From a checkpoint of a small transformer trained on Wikipedia: width 224, a variant of Adam for these matrices.
MLP neurons of a small language model. Each row is named by its layer, matrix (up: input weights) and neuron, and shows model dimensions 32-127. Each number is 200 + 30 x the weight over its row's rms, rounded and kept within 0 to 999.
Before each neuron's rows, "fires after" lists the tokens most often just before its 100 highest values on Wikipedia text that the model never trained on.

fires after: " c", " C", "A", "m", " m"
L6.up306,270,205,265,166,195,252,237,205,146,163,209,193,167,227,195,208,155,249,255,217,199,246,206,186,192,260,256,246,219,204,217,214,131,175,224,258,162,185,155,178,225,151,201,237,235,142,235,229,228,231,185,180,156,255,181,109,227,194,205,200,211,199,218,172,217,167,264,140,203,200,176,229,219,203,207,182,201,175,190,191,202,186,212,223,177,185,124,194,187,207,238,228,184,181,182,203

fires after: " m", " f", " F", " B", "A", " b"
L5.up258,254,185,164,173,208,241,213,161,190,185,270,209,146,245,218,204,221,267,195,208,188,161,186,186,172,231,192,225,212,203,258,176,162,218,220,257,174,176,200,172,238,160,176,252,234,187,224,219,216,232,214,212,181,242,153,162,184,216,179,172,183,177,226,121,126,216,244,147,234,159,257,225,215,203,198,144,185,137,165,168,206,187,208,230,237,179,167,248,199,203,200,166,202,197,243,230

fires after: "-", " t", " T", " R", "ed", " r"
L9.up166,175,217,216,234,150,155,206,257,211,189,222,143,214,180,190,198,143,217,198,233,170,159,189,236,180,241,199,220,206,141,207,189,248,197,206,244,222,249,165,199,234,187,244,210,160,183,223,195,144,249,202,202,194,202,188,205,217,206,103,229,204,199,196,166,177,251,233,235,200,218,232,156,235,139,199,199,165,219,235,154,219,188,192,188,186,147,167,132,181,189,211,207,208,225,276,203

fires after: " C", " c", "oc", "c", "ir", " co"
L7.up223,204,196,230,192,196,178,230,199,148,179,244,192,127,230,188,188,184,252,239,234,215,198,220,148,233,175,224,174,195,206,192,191,145,164,194,203,260,201,170,138,215,175,212,281,188,133,207,234,189,181,169,176,177,219,191,144,225,168,244,149,182,168,190,167,201,232,240,221,234,174,245,232,178,201,286,218,130,216,229,147,183,188,172,253,142,201,190,212,187,205,225,227,194,233,175,190

fires after: " T", " t", "t", " sc", " In", " Sc"
L13.up2,168,207,236,156,192,201,188,198,239,193,243,183,268,240,243,187,202,169,173,229,209,216,247,183,189,239,209,203,160,155,219,148,230,243,200,281,225,175,230,176,202,170,256,196,157,170,166,167,186,222,191,203,153,226,205,197,198,208,142,252,128,198,184,148,186,234,193,205,179,200,223,186,197,190,166,168,184,220,165,163,157,152,183,168,193,198,211,177,215,177,194,205,195,208,237,200

fires after: "p", " ann", "pl", "b", " m", "em"
L7.up295,173,192,168,190,216,226,231,179,173,153,222,230,139,255,244,240,216,215,206,203,237,201,177,248,248,86,222,178,214,207,222,146,201,213,171,200,214,251,251,181,189,180,165,229,186,157,200,199,239,210,250,212,182,196,137,178,208,240,201,193,208,178,153,151,204,183,216,176,167,177,216,236,207,221,224,231,192,207,204,197,188,218,204,191,205,163,174,221,195,189,200,207,204,186,215,207

fires after: " s", "or", "al", " d", "a", " S"
L13.up27,231,215,219,198,210,198,202,154,188,214,194,214,168,218,149,185,185,188,204,180,225,217,237,205,203,127,178,167,208,230,196,178,177,222,135,191,190,188,289,172,235,149,210,180,200,172,214,199,191,242,196,187,195,199,214,214,183,248,153,147,234,135,211,216,184,232,221,196,197,149,205,222,232,210,233,198,147,208,172,186,166,217,154,185,248,311,230,181,219,195,214,173,249,210,200,153

fires after: " l", " L", " Pr", " to", " j"
L8.up213,233,205,299,138,172,247,197,181,207,165,220,208,208,221,238,192,182,214,203,203,234,101,187,194,176,223,215,206,248,218,205,193,178,220,206,185,198,207,192,192,255,199,226,189,166,180,227,220,166,240,172,161,232,214,203,152,186,230,178,233,208,221,238,256,190,206,263,209,106,197,220,164,207,221,216,247,159,187,216,187,188,152,156,229,197,207,200,145,156,176,225,158,189,184,194,186

fires after: "r", "ol", "b", " b", "yn", "n"
L5.up215,210,166,191,202,168,221,191,201,143,184,191,163,177,233,231,172,221,209,205,203,210,226,210,233,218,189,186,213,198,226,169,203,185,236,247,190,274,264,219,195,210,199,219,256,225,209,200,203,270,179,174,200,196,188,205,221,227,198,222,102,197,195,219,251,213,152,300,208,204,201,185,170,202,130,187,155,206,221,244,210,197,236,156,222,233,229,197,182,162,145,193,188,194,213,175,199

fires after: " d", " D", " an", "a", "D", "al"
L13.up537,262,231,200,209,191,227,183,221,175,222,201,198,206,228,215,175,208,197,198,202,222,188,229,189,206,129,205,154,180,197,210,174,199,238,188,229,200,194,203,184,187,171,152,247,190,166,249,177,214,236,171,228,167,213,216,183,162,208,132,203,189,176,214,171,209,202,188,191,146,194,168,253,184,201,187,161,129,183,152,211,179,207,173,193,253,185,188,183,188,204,204,214,171,296,169,142

fires after: " D", " d", " R", " L", " r"
L13.up530,252,166,228,200,185,243,192,175,181,165,216,191,235,216,225,206,172,187,185,177,239,197,180,216,201,192,225,184,237,159,243,186,186,240,172,202,207,145,208,181,199,191,219,218,171,152,199,226,174,245,159,242,185,170,184,194,209,227,138,190,236,195,207,219,157,217,205,181,136,199,193,227,170,254,164,199,123,158,165,173,153,183,189,165,158,176,208,190,210,178,218,181,169,219,245,188

fires after: " p", " C", "-", " S", " c", " f"
L5.up767,257,185,255,196,249,197,213,202,161,188,197,242,164,235,214,204,147,237,250,192,194,231,164,136,270,243,210,238,222,177,209,196,145,223,210,218,216,212,141,194,208,141,201,239,163,171,211,233,230,225,191,214,187,206,143,143,174,261,211,178,142,198,178,176,180,253,231,184,208,199,216,224,192,201,194,131,166,123,175,144,194,202,192,210,190,196,187,205,172,181,212,192,188,174,196,228

fires after: "at", "ord", " part", " ent", "v", "qu"
L2.up365,160,172,212,179,206,236,189,212,143,232,234,213,133,225,175,191,221,142,176,201,192,252,193,161,211,196,187,225,237,220,223,229,174,167,196,171,240,172,208,213,173,193,200,193,217,213,208,201,194,176,236,158,191,217,149,188,162,220,214,230,204,204,186,244,201,166,235,210,193,174,200,185,218,157,159,256,210,218,188,204,193,232,197,177,177,236,151,206,210,222,196,183,206,212,281,175

fires after: " t", " T", "T", "t", " En", "ap"
L5.up772,196,185,199,180,140,152,189,147,192,168,187,185,233,205,214,200,170,180,174,257,215,209,196,238,194,228,164,227,182,180,276,110,236,211,189,191,203,219,259,195,204,119,204,245,196,198,168,201,145,178,178,210,168,219,171,197,228,287,170,184,194,220,175,189,189,227,209,263,174,210,210,232,192,199,199,163,171,181,195,208,172,175,156,224,194,230,179,188,209,211,165,190,217,190,196,210

fires after: " l", " L", " R", "L", " spec"
L4.up651,255,201,236,178,169,263,196,208,185,176,252,172,230,214,225,143,190,186,176,209,249,196,188,177,195,242,251,206,210,201,218,202,148,169,217,216,193,189,264,170,219,163,202,219,168,152,203,256,214,200,188,143,197,183,202,186,205,222,137,193,185,210,174,244,146,233,242,226,134,203,234,211,244,180,184,209,173,172,233,166,233,212,187,225,193,178,197,178,194,200,214,220,155,263,249,181

fires after: " D", " a", " d", " A", " S"
L5.up301,245,145,186,174,208,221,133,206,178,196,267,240,177,190,216,199,194,223,172,253,209,214,184,143,220,215,211,261,189,162,241,189,202,137,201,238,224,234,198,220,269,198,165,184,186,217,175,258,181,191,201,208,180,219,203,209,205,155,144,187,221,198,220,276,193,207,182,186,214,201,204,140,164,222,158,237,139,196,214,144,213,128,159,238,220,245,198,193,198,184,184,182,212,241,220,197

fires after: " comm", " d", "re", " Comm", " a", " ent"
L4.up684,251,184,234,191,214,246,194,236,168,202,189,234,190,214,173,209,160,196,246,225,230,232,166,175,208,149,190,206,189,217,248,251,185,188,171,211,225,205,193,199,189,190,177,241,203,215,180,257,160,210,160,187,207,206,194,199,229,197,176,228,227,155,213,217,199,194,195,171,226,180,264,164,202,182,167,227,147,215,193,190,205,167,176,242,200,184,144,184,194,177,248,228,212,195,201,222

fires after: " B", " C", " c", " M", "C", " b"
L4.up5,239,237,225,159,199,295,189,223,178,119,215,222,223,217,147,193,130,231,195,275,178,192,201,189,199,231,197,225,203,169,227,180,138,226,227,252,219,192,152,144,236,153,212,229,176,136,185,252,181,244,193,195,174,214,196,191,202,224,200,191,223,216,196,200,200,170,251,188,244,201,204,142,232,200,217,167,190,234,173,187,196,162,202,268,178,175,151,235,185,206,203,207,168,257,263,218

fires after: " to", " is", " T", "T", " P"
L9.up644,217,210,225,172,179,211,184,243,187,206,225,125,220,245,240,173,168,215,175,226,172,235,211,190,197,230,206,206,192,168,162,169,172,159,191,104,216,207,246,188,225,169,192,223,214,141,215,181,181,237,180,243,206,183,182,183,140,215,117,196,222,197,198,156,150,200,195,248,235,268,225,188,159,189,244,168,149,189,199,206,198,191,202,220,190,197,195,238,201,218,228,203,186,241,170,221

fires after: "em", " c", "c", " ann"
L7.up70,196,209,168,232,193,200,203,199,153,196,191,185,203,256,203,181,198,174,209,218,245,189,210,224,204,178,207,199,217,153,220,155,175,212,161,152,302,308,191,178,183,169,219,295,179,194,267,190,200,181,170,209,216,216,174,174,225,227,225,181,189,204,210,127,231,160,263,243,200,205,216,249,207,228,219,250,175,216,227,205,173,167,195,176,212,162,189,214,164,211,213,164,165,177,162,205

fires after: " P", " T", " J", "ober", " R", " M"
L5.up204,223,199,161,189,189,186,121,194,156,178,246,154,194,260,266,180,169,252,155,226,244,197,139,182,162,249,214,238,156,124,196,163,236,191,161,194,168,210,213,187,252,185,240,156,219,182,201,199,234,230,172,141,204,228,212,233,195,214,123,219,224,171,182,234,134,243,205,239,216,248,226,208,200,213,208,200,195,221,246,163,252,160,154,205,160,187,166,243,160,145,243,182,212,216,245,217

fires after: " G", " F", "r", "G", " st"
L7.up758,254,214,202,204,190,205,170,203,106,213,158,183,223,210,180,211,116,227,219,192,235,187,179,232,189,236,174,224,257,201,249,191,175,142,233,198,180,205,193,167,263,159,188,194,242,156,221,176,205,200,213,203,164,241,208,237,218,224,158,227,180,244,207,237,186,188,221,232,241,204,207,177,223,229,190,217,175,188,220,190,215,178,182,186,177,216,196,201,169,195,190,226,238,231,200,167

fires after: " t", " T", "T", "-", "and"
L4.up271,242,160,218,211,210,222,175,219,152,169,196,198,251,213,219,145,175,177,187,192,172,212,176,198,216,222,239,264,231,179,198,162,184,210,202,251,207,249,223,166,200,163,198,209,214,133,228,212,191,233,174,201,139,194,145,156,135,247,174,210,213,188,182,243,199,247,243,206,221,231,198,240,212,203,252,169,175,145,171,197,175,224,168,218,227,175,159,201,174,215,238,225,200,264,168,195

fires after: " st", " the", " act", " t", "umb", "st"
L6.up257,205,203,220,195,222,191,176,238,148,182,228,195,230,235,204,227,166,164,215,208,262,205,207,166,223,206,251,209,193,128,209,182,157,114,214,197,214,216,149,164,191,172,201,145,190,158,211,217,127,170,213,176,181,203,172,159,183,210,146,224,155,212,242,239,186,193,184,229,197,203,211,169,201,146,220,203,206,217,195,207,209,217,149,156,197,172,202,221,210,255,220,194,156,316,193,152

fires after: " m", "E", " O", "ue", " E"
L9.up421,188,204,200,189,208,232,215,176,199,198,237,260,193,186,196,123,184,198,152,236,260,189,205,167,154,246,216,224,189,206,264,162,197,145,182,218,203,196,191,195,254,197,217,209,188,138,220,153,172,178,203,271,187,233,168,147,191,246,211,185,206,223,184,269,194,194,267,175,200,157,158,107,280,214,223,195,170,200,183,195,198,226,186,191,225,217,166,215,172,200,164,223,197,193,243,213

fires after: "g", "t", "st", " st", "e", "r"
L7.up416,219,159,174,227,218,205,175,272,124,213,189,184,227,235,220,133,210,167,220,236,247,199,174,168,219,188,208,169,304,183,218,174,156,161,213,200,172,207,195,181,227,203,175,184,198,168,206,256,225,175,222,246,173,196,181,204,177,188,152,256,202,190,205,196,199,143,251,199,174,190,173,175,183,196,181,194,179,153,221,186,196,175,132,165,230,190,212,188,195,229,175,240,198,243,175,184

fires after: " T", " Sc", " Sp", " t", " j", " to"
L13.up226,223,179,221,189,221,294,203,246,180,145,170,130,220,226,272,229,154,155,179,276,219,197,216,190,237,248,210,215,228,210,207,116,249,219,172,194,208,182,270,209,219,159,267,186,161,138,148,208,172,218,202,193,186,209,204,211,213,206,163,167,162,156,257,175,208,180,228,217,219,219,169,200,158,195,221,185,173,179,158,154,203,174,148,242,252,209,151,213,220,217,166,216,202,206,224,228

fires after: " U", " O", "m", " m", "ro", " o"
L8.up352,214,196,257,179,144,215,213,200,186,234,255,248,223,242,188,171,221,156,222,191,248,192,154,132,200,249,206,191,248,204,217,205,208,159,179,166,186,191,200,178,247,186,213,201,184,162,187,174,246,195,236,169,233,243,181,194,113,243,211,188,200,238,180,279,163,142,237,190,196,180,189,202,208,174,230,216,213,192,192,220,190,248,191,193,216,191,178,201,193,217,201,177,182,218,250,172